From a checkpoint of a small transformer trained on Wikipedia: 13 layers.
MLP neurons of a small language model. Each row is named by its layer, matrix (gate and up: input weights) and neuron, and shows model dimensions 128-383. Each number is 128 + 32 x the weight over its row's rms, rounded and kept within 0 to 255. Numbers have three digits each. A neuron's up and down rows have the sign that makes its largest values positive.
After each neuron's rows, "fires on" lists the tokens most often at its 100 highest values on Wikipedia text that the model never trained on.

L4.gate841:141060123116141106139208137135143128167131078188079138098101086156118118142161122150088062171068137127105076159100149116159142152135153170147075101118122113138139063125161136143209090102106223123102139126116158134115175173089103153103092106142152158123132088051095147131107152097034147133148076122212134114059188087128081156108127144091152114134109059138103167110118100139099122086171109072120133136076135133137156083111087109098102149123163138080149097148159169160082125104148154150109164162128184131105179156107161125090084104115134130109071170102133127100155099137095138226147164141101110162085163175142083132146198142118096122107131108135098141102152135110131106143107070135143138167135132154075128186187100082090203120191128119116153079128181115159118107135104123
L4.up841:131123198094155064146136159120153121132140163133116124105133104183157131074162111163114117053095165138099156158131087113084144142141163117141151147148099095134075108152156123081116126110202155098091097183102171071132114165139160080174121125142177173078104073058159112103130121065087144162110108161147167083140144169099120174105134172103147242120106101108129090140152149185108142119167100072143132153102124123123071113140086057092072173071149139137081113112136124150129095177150200111156090163132186105143144197106141138098085109134100058063122146156151127153140129141107150185127183109122091163157143193168089143165189106171148094088140156060089165071126138127129141166136149124118108149076107143147101095127072073105128143143046139167174116135138124140115115112105155
fires on: "time", "e", "ly", "th", "an", "er"

L6.gate952:122130100117166118146101167113126072087126101126137112078114157043118120139105132161100193158122130166171119117119127125120107104079156172130136078151146113124185111140144138177178152098095136147043139165130135154127144120131086131113121130193094079159171059118117102141084181117154117187095220172090130139119137183206142204120134118118154131167170088098093087157145118126164134188103145096130164106163131104164104161114110142163112107168096106122099161081105090074095107120133135111131136103097139179148073128138119098114058116128144140167160104101167173128193132137120136080129120131130144110071088124101141156150141137152109093146073139116143135122109122114086159141151117114111188137119080081073164057156128093184198136140072150170116097133097080069113127116125142
L6.up952:110123121100133151094117143091132126122194156176128100171145153095135099123068062157108174063081085151107174140143121118084125120123176142147125092131164170160120136113117166156093127087083052194098108091134152101094158179168114210164107126176111173090116152097054152103150098100141088145160156082080078100132115194160135122114170185154101171156172102113081111129141109090098106142097147143124112083149063132143116146131118091095130136175137100171102133172096114101114113117126136092094122134155105080119087149143187133169110151115152135149105083096110208067139081105129156101068126146107161163150117054184133218121085157102144161158130117100167139168120130150121088173156104152154121139158150106114146074121153122150172118109148197180141098137179105114091123128099187
fires on: "s", "ers", "ly"

L2.gate256:136127164078127124167085109116102081098111157149100101181111082119099168112101147119159152135172142144144097069111177114147061083145122152149077127141130159115123095118096154138112125167104127190063107099130093061173113127192127105123105080217141100126080134133088121113117119132106134112145122132139086072133122101146147087146186145125172144136098141073148142097128150161121108140135107132127193175141115117216082133117173130088138183185142009126139134094107066130094121144090128090145164188168169173152129152099068151127133092162129127066221074191110121131135092124103104154181107150124148147085092122166142098128123172125134189100120150236152035069103163146131162153089112093180097119119117173121133186133158134115123147094139104118155155100123108138080056132117112
L2.up256:089099145133121145162033091127113081167112164182113135174146148140114145114129151145142091169121150143133156130117183159110125092075114148123037146111123141108138083157085111070141118142095127134134102170097117110134083139193125169162114117190166087106097068147081115151118084130130152118166153147093140091122047094108106166149154124139113142167104155121159086129119154104058082083203134122110153160127144124195148101123154111064147123154147077124131126120114094173073101118093138156168140147083191159136171159146075137093202135162105146063122127164082116146124093050100135183116101089139203117185128090185205081146112148133140188055119119158131114101098141123074165160155122124146134169094103131100148118095158119153159154127151159117120141106140132095081125077163115
fires on: " W"

L7.gate496:085127133126135111170118076137152091166153167132132066100196150097188145146112002064123131163111170133151142147144132133104139093117178127082116115157145115083112193198081184150103165156150156122122121091177116119149134158090137186152124146166096181166171109090170116153107085106123115146136144162160136106160169126076158095095112185177153170110116129131133111154137182176180189128038168103067130119101114180135144076136102168180126163182119095131157117107124108141152117140071093100180109119160117133121137105101145141127142147118129046124137139133155195095096161097140144145099175131159177102102170118058077069117120078166140167122101150120156086119087129202166120113172101078114075223155125152110161102119164073206140161134105129130082133125122117122155099156037122
L7.up496:094156149139126130131091086177128111146156124090080128172168137112150151139118196090125155121109136079117118110155126091169137142123120137172087140133105113093119137136057150175126135082073144127144145083083114105135160118134094168074180109156120157173129127129112097183106107097102055114130081185080130163190117129102164177141099166183112195148110161183218122139140150125195118186108143154163174119081082108119151112145088189162083159149147140064108152157158147116121150119159153154130143093116143126182089172194159156137111137075166105119154176197216139117153080107136071102116095139136182081120120174119193146072097106158103153144161107188177164108152119125160154117113114149087146139108102135147165064140130134133175118102096151143131118120099087100119128131132146
fires on: "it", "m", "sh", "t", "te", "st"

L2.gate619:145077144124164091088112137119139097158136159121134152199102130144091140204169110126134194167136109101090095148097160158119098129154126161115102141134072105111118169140171147157095162145084137172128133128190091142062109084164138084158130070163135196131119123187122112094102093126075202106135173145097141116164132134107116110071155207120171135123069101134167102100147161153143153060159145120095057165121130158134103108117158069065115168129141146095130065110118077140089152139108080164098094187176174163067131098136098183102132112129117121099106082154124111133120111133147085092148138149142103112118108189164136112133169165162139176080065185143155109079115120148151189141143145142129092131086140144119088120095163084075126180147121164129128130051148097094061114110143113
L2.up619:131080171151176091106087128124127151149125151134104138161126159155167181155196095184152148153158165109055174140160157102121154134115097190120122176109091075135146153128180140146111176166099132126098115125187111137133093099178179170132089069173141143137111126148130104127089115118063153111109133103106146093159147134134197143092203207090189137114055100070188105080095146202127124064158148105157143119143110152147136089105158158039130073129101145126168121113138088098132139148115128101151137174138107156082132103135133159107130124131106151061148095117117120156120128115119136107129144109160129146115127125114170112122153119226103182085104186176114129098136169172111149125138134179106138104129125190131087136139155101043113151126130101146112138095079105093086099092127153
fires on: " W", "W"

L9.gate941:086151077128124108173168128120148104129115056101162112139113111109187135152145140154114092115117133152054121092167122172066170124123134185071102125140164143083162135083124073160112070159116135080138152085112104143098115066123142095147150135063121229148146173156113136119102174151137084154116147100147100129132125109136169156099138107153160082091078115182108184151110126081142128193175168119147114196156137168090178107138125159133116115179167123069153123161149177093075129097166071154095151095113151137160141086137113088120145122125182166081198147092124085147169136119107148082147106137123100135142094118153155161104181128108074120121104123126131078066111107111091037126080174145153109141154065116070155094134039085111166161139143111092169177169106089134147106130187100
L9.up941:089076133157123136150168179187083123143099113079128100155108127107085174156130129136099120110135158142124114180094124178112134169100113079178142168150153108155118142154152114147174181150118106138110094160104120136084139081143169182118064152089175125183088133134147207130191164024159113161211111117157118117105152099159204140149159145098145132111153160198172075162127178128152143087181116106115141190137154047073146123108103131110157126177147118096124157126101070058120099116114134108131056125092114102128087087175080130076172127122166133133147161105111150102144130134179144114163076120164129118160112128126160239099122105216124139136127144112116148163145121128121074120138116087119176086116207139125081226137125113151171132138116113170112075153136115108164107127136145
fires on: " and", " that", "ation", "e", " time"

L7.gate61:131112108130100162094139168069105065146124089133064118115117110083182120060153154106105128122162071112098140084134153094139131080130145136135175059137124146156115102155126209119154103126157148105115132096126168114041144027171156156169102124163154139118098131085101086069122149136143107164150139138125122144158164128129076151116097108177120096129106121145182097159106160180094166134155096195095147094132071078159091109129070053160152131133190142120084149145134122149124172107105163099136192087102097164035098122127183101080134138132104102084144163067140123108055135112117204124160140131144097132113101158081181105105064136184072109117160148148123137152050073145093108117161175081139153099190147128112102107139088123108121117085121143149164156108127132089169124151107078
L7.up61:136109167133116183142072117104112134107107072191088161151138163173124161070132131121190117121158174193092136181095122137085078180154092135090095160135112120147126090170111159110119115171156141085165124177146207087181137060169178146173125127117110108152087122119076129079113111103159165138129136135119123108160151166177105084095127145131143141148057122131115068125161122109148119174114092067094147159108118162067102110161137120161164133104100100088112156110194158101123168084113130169109117084149109135149148114166124092131132171177103096111131093176189095119071177086135098139112151084086150090119093102150067090159094141102069163133051178137154120153093116117128116108154164092107140085088138122138105147113072118085149167132098169110155079104124129164141178121135182
fires on: "ve", "et", "ine", "ter", "ü", "or"

L4.gate920:111186064116151079088136122166124208135107114134124139084116206119115146096200092109076118125092131124126116136085104085084155084142164154106181144119119130071139167131142136128114146156120151180095053115118201120080161186166125117166075124055166118076145104116105139072134139046053067119158081102186117129125175145100123089136124132076104147098109129176127151117151113150148156167198140172151119116156136091160105150101087136060220109114154141140161170124123129143152110130136106108115133116121090091066147159169119126079166113109141153131089123183125086123112132114066159103107132126090131139140177129119157171175099127141136156202112124128146112161123162116134101090116141041152162141107071149089178153146188169111145110108119096076124123164089116082100168138141162
L4.up920:183073103134095135144191134117149137151184120126188141127122158170115064169188129111174132089111167153141091093086156110136110100097108123131180114132162197119116059119105100129112118131136128126139120128171121157096102123126132108173166119104133127138129122170110223141117137177143130023108167132139103069200171074101083103121162133153146161146090163162162173149065182162168155139126138130154147089113132117111063156101104123139144128104127093125126084111157058126096147138159147113174150095095111101128119081199168195158155095165131123115122154146115130119108120129112182104169079078141113118113134167101121142100117144141134152154165123134124137138087139109185196118102092161175093058061129104146131164087101106185080194101119129118110122114176105148090115161098058
fires on: "r", "n", "ö"

L7.gate835:117088141175187170124098167137169134179139096113110135105168119162154146137128128153135172159148141119085122140132119109127089133100100145090144097101089103122149126139115121118076122059134183108182170073148105124126153167134151120139160084144109113159163155109131180155119107105064183142100111096147090118155118146088143120113077126071150096112078177125110034104099124162138163166139083150078120136115147090168128162100111140127135142137154126142130095140119121104141148119069128114123136104086132099125165153141181117084104095084123141096160153106121076094152132159128162165113156107186077146139089098115149172152167140110096245235101105132160078100072118130035144153144167114128101068163127122144128092141129071176147149139084151122096067049123153129129155191119158
L7.up835:124123140151187143155087137184117133141070072107100136145116109128115134141109152086149129136123101136115060064147152072095053255111143141100070118122140136146177147149099189169099121151083098129140137106109084121059113117130120149148170132138099071157138111099117184072128147139167186170100112167171118084058110124137146099093170147174089089135126107138140099084125227113189156123123123138082138132095131084124135150148102118130128164148094205061150124122172182122117174162070067079181135134102126115119116110140079140120109086157097090108164145147092127124114112109124115152153172197130101139176099147199081112117077135074089106106128127134134106087104166111086164076116136116118109135166128118116106118171155056128127124116151075135110111121131148081155157074132092
fires on: "ar", "o", "ho", "ro", "'", " York"

L7.gate481:104117200127123178134139111126137158159081109139084134080175151156123150099117089065156114215100128115177200142097140154093116110171150112155132108153083134154127171192121137150119151159152099118158128117109138133151227126127148139110118130153150121139121132096159112137126154137093093087125170081104149114138116148106157170138114162125162168128131163174119155101181115164068137116180118151121083136160133140138119063172158191150072076112129136162127121168102112120104073076112125045154089091158154163052158124138121071133154108092111130149137102143139184147138135098163165156140123117099171067078150181115185095166096207159052127098161131123129162156160147199137085098157202075168139104101087155127088115124121122129169164135157111133128134194141108127153139095120142
L7.up481:095151131118117183133128103113139174092074052147206138134134119177170129153146088125147140185166162107069081139129150162164142182113092089109144124157084113152120126148100144188095173062132158089147118127084096122119195122186049143099151112144132130130178144109146110109082154118128123100146152108090108067128134158111123152168112135131165105163160136127117117111145122118118132094078183146141172137059098087078114104097112160150084148160119153087112130207054118111120057081097130118144076164126170125103063108105099123158092164112081074073160131179143154095128132102150110135111185121099146131138096077135177122132143144149106158169132097143087145142168139141206115143089159169101177076120104103107133096115104121175157147164113108148187143114117116163115109115130093
fires on: "ide", "te", "ite"

L2.gate506:097123129113130090104068169148164123125117139161127138129137098145169096189091087153124135144119126116088116122086157165057094121145089166118064117146088171109150063129134166094151173121112143113122111103166084180055185165151189139133120096157135158127122122119122057137085126097097162133161180120139138126147149155132125162173178148154217116133114098146149104086091129157071126123085104131168126132143147148174074175122204106117146066161124099124129124125119138085062165124121078186157094104084129141125135159141126142135127052172068114057114143131146126061109170134130161198121098064182201156098128123136104109096124129139107139118095152184137087077102085128146176070149066144095095136188077183139185109116199139110062117158104095189159142079091151123092121115170067
L2.up506:101175160128117120081106150166145098102111139104108126128136118095120154124124114122107172141118109173093078106126151152117164158145144155122096077136076128124166066124149116079107197085074136089112176108181093112155113134202147126178100154143156097163116104141132070131132132142135192089146200105131116102132063124097092162159155185187159075135113103105138079155087114113052144111123115143119161136135153163146075144131191097053106121191092090112146075161078185099092149129110068134120087080119171120150164116117137091121098062165124056073115144110163149149121150152114136196123142100156132153161137158151092150116203104143079110180133152133146088100106130126175152097169105116111114086102084194126101097107165110105114183139117080165106196101141149128077083099129082
fires on: "W", " W", "ow", " Ri", " Bur"

L2.gate200:100097068179162191125166137130059101137145109097146132079120123111161152117132155154144166184127196123152189134120148122116114106107137063123130194144133110126117121127072126150087140125135138115131114155160171208118117137139120153121139153113078145151108114118174125119180155163136144092245128122151130166061147126129146070085182151101119142158104097133123104161198133131097095133075164075136091174120066135092085097140101124106079102136084197134154141094070107153177143158156054130146162145168150126210139175154103161164068075140108122117133144134108123045104135102128142140113082069109063079215156101124101081081071131158126050086100130130095124100052115204182105075122106092139165107148161160146177150125140152109110105129127154115142180103125143117149186147135112
L2.up200:119123121098135180119122121118205156155033142162146153076181135137088125129104113165106164117132094093172057162133129173144200095120176141156143174115081065164095129102109149084179147112147114125143099171114174135187129110141100133118141179155145227106149114092118073093174109116108121120124138183146151128103150135097115081109108093085097117143112150124055085189134175070117067155145168127166169102118092137150119171032159142103076128115119167082141110173060128115127113107095113120117145145125117144177185094122094102150107104140148122154108129076121131091181177164137195182190147062100129126174147139108146074144132075138137130124128142098157117189117083161144131145089106079085166145131111119216144155177153094109114097074113106135125141219127113135169078123148091
fires on: " Ra", " Pla", " Ar"

L7.gate518:148189136173117118112134120109104074090098115126114077179145171185178115144159097131125162122104085128088130096129083105151091161104174063130123125140152212103140128151110152130123148124097102105137102125162118121132145092092156120119122133142103133196124127100135138126126182148096102114197128102148135168087164124177089158166142173176159148118119097169130051196127153087111150170162147090170150080102141089111095092125091135103108124121154090127101083188119175063088131055160155105114147118122097068118147148089138137145117072170101165159156124084159149081126098112118143153174138137157111116133169139147147130056104125125115171159141156154085123112210088141181101149100149126060120158142139138118135114153132080133122105122095110115117163145146159137104155131154135
L7.up518:142139140088182131140144194139102102182173085132097123135152162144120165089119099131132154135094173116115107155100140084169166164198115085170130061193144140079150087179201084112152163227101126132149153197087095057129069107094172097094107075181169111150145095184106111173129149118193142134131131152121092136095083138138062134149180098127086145167086169132117125179121138112154104099100036114124104156100132188113122137107179180089157128171104098157150134157188137106072103146134196108145056120158115085151129146141152142189097122098164127084140115187127100120089079122156094151115132113106149121076160117117090156161083174177098072145077095141117098177146172155128104155093137137150103173112090113111076124119114116144110157141095164094110113118098120102146119081199110
fires on: " of", " was", "or", " and", " or", "et"

L2.gate566:120100157181109090130104142142152112151069105209134145146120125148166127073130187119158162107147138137120145145116116202116168074078128175124086134127063073161170181136179107078109106163174089129147120133117126199111140119109180118115153156099135140103088161113060146181095118166107191173131194084114143150111147153153136141104124165082138153119133110150056125159129160133195141085071101158087135091113160128135132076156062125099172143124105097112176120131128162129145095187074130118210088095087099196105127131158132112126138129118114125179138125075107093161123061165151149128130160113048138106138158135101129141136096150126111180114126177166104148156135108078146184095157153140087092191159048135182179158181118122138150122138131118106086106121124172148150104080098133
L2.up566:125125096119148139076145140160052132122134101166115117130120116197101135178079071098100134095145116114152062118125132107098149169171138150130152074115083102079116091125142127137153129133104127178133119138150064147113171152092147103113185154146079135155132095081188133137124066100162086177110201130091153175147116128076154076117079064124108151124139152145171073158182188102131141210115142111147189102131137103127146173168144173123099172107098196087117131107093140139145111134073194108053155088145136184178106113104139114164184121066165162134136205127162121163154163079089097094156126132133107130128103164139115133137134097153089117125139164142157113158194140131140116107106087164098241119066131116158075085097200116164114116101127104117094150121162124149140041122164157
fires on: " Su", " co", " She", " Ga", " Ho"

L2.gate153:059079129158162114144169139157119217142138115136170159088134181048105115164132123167149181147110127117107087145116153144147107119069090080180146098080153106101165101166078104162098204196113163126165141115092168147177158096159109159184170101184173144154106049143134149092170085120088144130117127083099081111146167101128143159088114137134110149141097192141082138083120057112108196113115168157163071140137126181065160079124104102116153075082098153140180125193111097149144170163129142127133148140185137101123167079137152125120126142133114141070143117143097115094140108077077125172087139155118142107084145094117107099118182130152147093139150174132109104038101146137149091125123164102157135146114046122173083170045185156140146073097153150091109110112149143157161155130136142
L2.up153:070129147138196165109168201155178092179109133156153139151200154103101117075131115175117182117112117116118096145124134158078134187098155073108162134143108103132104077161068156203158125119144088087081119129105150144158146103106076122153141146090186109161145109122166100100101107123149140151090098139157121125112099111105080171099102106094104178119123170106077108097082062122147107102177173132164115197119083132053142114154129136114100122137094138095126124087121122145125163116126112175093132150134193172181124125073115065138139130165144107108145102143151113176159132132124121138101130112171141146104053101095121099180143088144137110127105114112146108074079044155086072128137128143140145102157024087139172137140132144132125024143110151125045106151158136170171133111122156
fires on: " Ar", " Ka"

L6.gate319:178102126200169128148139133154107103118143111111149157122134196137136140126161115077114049102100130109141117171159114103136240085102119121167121094106124131093128132201144117091114127091148102119122114055190076151099143145122202060166115138112159132139087128093134126090174160191153085140173140127140077147065122141160110154131126131065130145085140130131116111136180138133113117103182100118134127148101137107192166115145116115094133152093126183135104076126149103131088135151176117126182174174104106074128088134166143199138132067076137098138137080173138083164126100152102172170152135126163133082079104112127148129179101125119123172137149132103128137139125134134146106134099112128120147135146093129180163160190140120119179106138163125140125133139085136193013120098182120
L6.up319:136146157098129163124146110129103199140144120079183157148141190170183134180183151122105120099141133131155123069177160096137098148142130075175128126121160175100134113145106117115104146060166102130153116103144132139155169136170085103140158162112145124152121073100092167117139132102074140121176100124102124161106159109123085169083157083122187104125176148154099080152113110116149115154141122111121111113143139124186060115130070114091142043118154103096087103172125132120172139127157158119093126147119062117195066129113109131090139052148142152121128158161201101122133093159094137105154147153188119126138116108148093213145096148147149166102105136102075090113118136148149111122057124131178171099162072196143209099151087125135117159124138158101146115134115116167117129102199100
fires on: "t", "at", "p", "n", "ttle"

L9.gate36:093152070128146230097099176196127137107116119075139127146118170103100131077173178139125085101160169124115118131147126112082137102139143165110131136157156110111139148170075153146117098168180044141131132142132112124117109083139239104133092104089114125077078115105155160111106087101119087157073101138144140133116140133125138130137145153137134131056150165154109094112156165076123084112111096160092149170151142085152104103131106112062179154130134138092155168146166158227088215163170119155108129160148110172144126134096172126153163106159158111163117143180182120152046137083148066145096087123113093081116118120119218072103177089113158122109096134138167137121047149104104138175109100122103095133089109132133105079102102126059228156116148140129166131131102136104117085103105126
L9.up36:129118131161138105149129113116129094148155099143125142135178133141124095088144225125119131106116132135157145096160172169130126124124177154148110160153166150075190137192136125173172113087140097164126173052109076187130108153081105126133048106116126087162043125129138118124103123114158121185087139133184125164177169131107166186135155207109158136107153182091120106124114163137087064147137116108149061119105186137151146123132136118064094158148066155121141120154114119107093108081060113120137127110099064141118146120121153192069148117145165185151066119105144116146144176076138123135131165080132205089194189110075049172110105164219135083146167078191096152153153122147143123114140159097104145117116137157126081126136077118100156160133104137142107116147154122152173119108129184
fires on: " and", "ang", "e", "air", "R", "a"

L2.gate830:070151121098117154059109136159062075123141162112137153146103137076142118132068074115086138169174119140140096114073179143110133147139127162154048147079099114133134064150150110137181098116128110133153133123141115126186155127046122104134162170142159139160176098116074099137075118139138167146188180093094078150184139113161108110104071157070100124090119153147123148160110088107132101088076135113132128100056160114161115116132181125137071137174099034123167145125156086111138120122152145126106135078126148093153177184194146126123096123122090121106147153176144158123119163140153106154099109118151107124186099209130131154095180144159108140120087138131134036178142100115150171136160125094128150151149140143150161101124119154115107157084152138099179210129173156087112093123123107
L2.up830:209120110129025136110098142182108144115138106146150186143154104101057160142072116132065103146089123072153119221076120145123189100143169033107108142141067175077085189118108090091151095149139141133197172174086102088109147153119074087149088161130135108140162099123140168205182111125151147156097149146115157113108131089126081139183156121116111155084136110138140133110149097140096113162121116100137097073106162064117145141159156160092106116175101150093092059080123131217085048139133153125100108128162158154079125091143159067126092131135157070089136169126115107168107155116114105120132116107147119119130102123113119130128093125141068151148078220112117141149140081121151121168135102148135148117099105106090107168114104104153052148152163114075143146085180118087123073078154085
fires on: " comp", "ze", "we"

L7.gate97:151115129110140169125092153079155165122160165129122084075155129104155137112164159145140204150106155178125132105090124135115142099096141170116184076182202151063153058128094122085113126100135099100134086169145139121158164140133116144122122159148082114143155066114118105110121128193116109150093110133160126138153142155112112181108184110187134071125135126147126105108140145162084119142093121070116170105158150062128122137069115147078175126116133081148153146144131188135117120189097162080124097066154096080132150193168128169128106109154122116117148153122126153141129155164074090110110139144142133118092138133139123085109212163180192131117163118116158120110122075171087126083148111178114079229113104142094098094177184148168169148079144125164174134102160126155068160156048158
L7.up97:137078120152147137147110187117121175178104213146144141131129154121199132082059078115128134120150134083118103149114140128106162133167136096083139142138141102089197156102120223100132167080123142143096123134178124156120200147145124144153107132156153116077200117109079138132080145164185145145167090128150139077164173109104085150105109158092157091147087129177105099165137144110106113166086061118091086168160098085182092145102134165200071146122082076197105180148129181187096152125103079105131144120150155091144060198095125157092123114093130123136158146081071137155126146181142118101096112133076148120131149152134142118133122182119100184142109137128165181126130141108094129138164148166121125148135129164106112110116135094178180121092149048094121172118130090088129110161139131
fires on: "s", "en", "ers", "men"

L4.gate492:094160117118169135125126136115094135153163143153132196052176108130127130101089095130091118112065101119119055088152133131116133188147091114161152090128147169107147180127102159129147166107120107155089161103106175142148142105106077145081160117132138148105165168095115126117117152123164065126121076116129143103155092142180066108156129104192117170179081111086163130144180127136157138141119112103141133080050128149138080077071178150170162103122099122151107126107151027145098168111132137139114096093137103115098122119189110098157097067160109113090148164129145152155109177105144109110109111139117105147100151128095108075164125105114085117102157126160178134141126115146101161126157143125218118130157148151095099097087097101144155084167165138153160081186163126129172184156152175
L4.up492:151129147116099166170102142106185109158172112061125140134162094164143103166169191106101123132124127163122142085094120118075112073096144109165156124131114127168101148117127123129149159145132094095138118156146166088147163164145110087132072094107158132115141091118093100167109121131117183094084101179117146133137165135238114111136111128083133197174121145103118052158122155145079145111104072150107159126145112121156121125138077125110158125081143114097109132154102107081146125108033130127100135174043139141132165198080156187148160166110173133116101120162212118087163103152089150134127108108146117178171144126101152139136134129080094140121045196139161119171104073110144125102113142149098153129080150159101106160138130136104199102144115154111121168169059134114112151162084126
fires on: " some", "ers", "ome", "H", "ex"

L5.gate884:212150149159151121103070151130130069197157157163094145084084094100131093121216096162112166124107142100136157089135151106151138113131075154119113145199152134137133133090149121159111145131165185143100151096101119086062125086131111088112114146107175152091062072101105087109188107111140159128136081088103096157105132145097085125113141086157127131107128176127115133137154099117176084129105169128118108149127124140136107123113161151122168144116145155184127126117117194080142181074094175157137091139153170145076107086046102142119069169107153097152092093142123148166184164157090149128039115186116142087120143175183107155142139060141190164060150089160160154134127155160048104107131149156086093135169107119138134132136143077127132098148129184126174138137115077098085168146173068
L5.up884:154081118170106170148092123164161132156056128121112201125127126126091120079159103152080127095084186134103157143140172146170140131151102103198150132089143084164105084102095123081145139112162149150120131152051084087143151163117122103134098119160096101073114150147127120125224161103155183124101121155102067098085153087136160110159089151116144115120133130082124117103067105134118103128081109078172125164130119082131190100127160113169142147091136113130122136163086153112100130138127161142156141107166122094175102133072163131122103077092131153171149157136064152120166117137104095199104125083194143099125082105183078199184091128132097098137129114162137103134113137109081146118154092095074127134085121103143082124120163113125133144151139125095197124175152109113144101136157073
fires on: "us", "ed", "ard", " from", "5", "mb"

L9.gate760:123097133123067092144098116105160173192115120129117106093162072109079105089148123145126123095110141157179082170127118159146116035153119193134111115177163126115117137124209145150137111165131136077152123157074182145189167195151115147090129132167135138128110111092123155102168165084160103165119122155078133093150118146149144091097096161103111112089159097133125105115113126099117144126175105094146143190106185143089145140140196129093127115135202112130084046141153123196134121124151170104119106060124091115148151173150182078140151121186134136171116159145122096099142062148195127168139122140141179154143162192112103073170078136110126103093134131110179136093130087165137134130141104070128155110131133143088139099073125153107153097138091173167163096127122105182109164151143120
L9.up760:126191118119122094128127173114095083177170165153138174122123048144152137131144195093091077120117160125113125160108126150091128129147151213138117095122091156137114148173114171091074145138134095112079174050080115138164142148091136186076129120173155155098151142100087131148103105151162110141095139113135147074146201173129225116119148147140146101129124168165158120109116098200133094160112124097127175117102145140185097108127218123109145151136122184184141139130142135146087105181123112134154133069175151146129131150089161124140075102100182162172117195095091179121129154114147118106061076101177090139122166114095187112164130102158134166107112145115104127068120098178075178158121130177160146147099124136141120120142110125108165176126097097113118141133101102141134209133125117
fires on: "th", " tr", " first", " second", "man", " previous"

L2.gate662:137133045164152126127094113129189188180106110129061111170129160109117152100187147131149084104143194191133117141126045070147129056086140100094144177158087168097144122148087083096143148125088121160161107129122143152126072104094115139135145187175110147145129169102123175159121144059100193140156081093128138129124099139135093073130103147066108102111115114160141160115111118132159154117125123137131064105118151105103111104162124176089164104123139128108172181154125151141156112142112124078128115167113148124099139128146148114098154122145097088169127094094185122101161137117148098112136104130077113148105186146160159137089137164082143124144159130115150153166133185059118082098112065148115125075115113169206161057154226116114053119148180116125083109105114125115109079137151110
L2.up662:168182089114145086200081156134101106129056137156119133108093149088083156126195194153138113123127159086152093132115115097165098141119131131080135079115096146141149117138167106123106141115104122141131098124168143163088120108122106120096149140175151102147148172124159156204138140094100108168131098090127133112097140115060082167143150111191147148134116079131151093123101128163109114113116106124092088155080157163109146118186131088160192065153140136059156146131140198121146124160106138106135188100186101071173143075093136086154146146114157110164102119117122139135110145122175141044094132106136152114107163203126134119084119117145126079157105083090128149157119072095089125098143043144082132114094182144126160117116132030139080108123185113088073126129187133163123137116110105
fires on: "M", " home", "H", " se", " sub", " defeat"

L5.gate954:096093074194145198098094101095064146103115138123084114087105125145152139126157143098096132150114115132157145172106098135165133176123103114104123111145102092070106066090092110176097108125102113149108152158153110131117155139134188130190105096178109145151154148081142171153090096111149171138117164132144101161136121139105108117173160135128141122134132143121143099099136127152158133060128091119138120141108058099179051151130144126144120184104106160177151079085069098107134171109172134115109176076106134161149161146187186103074118151095175129150139178088147123080042119137106198196215201111101085135189060112082126109108125156068118147109144073116116114187113113102106119150161130203173149091187104130151100105100186132078167147169167084144099140103086114104109109090155120
L5.up954:099111180172140171136099215142162138130114067108153119149130135103089151167111110115066104169136108077098155164148135134112124109156085189105184112124165115136109054097098143177136112176076054113132114136123115178164149159117136108149046141112181178080142085116143090170128116142109104101131132131093129065155105151105134116153094146159142071081126109155086128096181154133134087156171115140092154088115138103147141095138087110101137089152161092106141137177142093100126128168089128123113141091081136147158176139169128141110140089112115095161199103157126146094086103115115170093159198069122138145095133140158137122171059109137164089105122133100116133143145121134101185095100125153188099104107119150154077082159062148139155096161025121108140130183118179112122117118162138
fires on: "app", "ver", "ough", "tor", "out"

L2.gate805:120123163121140117119164186171094139083088107157152173129130106118128152158162166125105204185116145143085073190119125145095148087112131167193050105151142183139146087133181068132147107135140141139163164129119087130138171117140150109152159107210138085092110163132167177145110097147159159095152179110117113130137206157080120174166148082102113095143181151135077079178097157116139106144206157107106108117150120131076134165112168124145111038113148085077166112139086095129131128107084139110084115129104101170090183104174126137145112142164158116165114164115069070110152107168138088074143165166121113112202135174112150139077103058112162117093145121144157153128133108150096147161074114096158122135119130118074094129087097089063102154151183143112154124057085191189171122169110141
L2.up805:109172125140131194094128188119083156086154146103129117122087097121112115150093149111076086178092149169121163112119090110119135145108097093073163129181140160109173158136157083158204143108143089120074089111134122087084116146153140139150113125146153107097104144097111105176106133076078086080130115187119084109087169126089150101159177191157098151108099160138105125177152090081097123153155153148097098140107132112177116156135106134097055112175144116146078155078149090109193144171094137107095093139098135129139119112104096160109124196115175102087150161115116136141171124177166104102129124158157128157113103124083148150100119078126161090158093095091153094083167146186160124126128095120115101158137104115063048207156175137105095162184134123147136066096171127197079119124158130
fires on: " sp", " di", " comp", " con"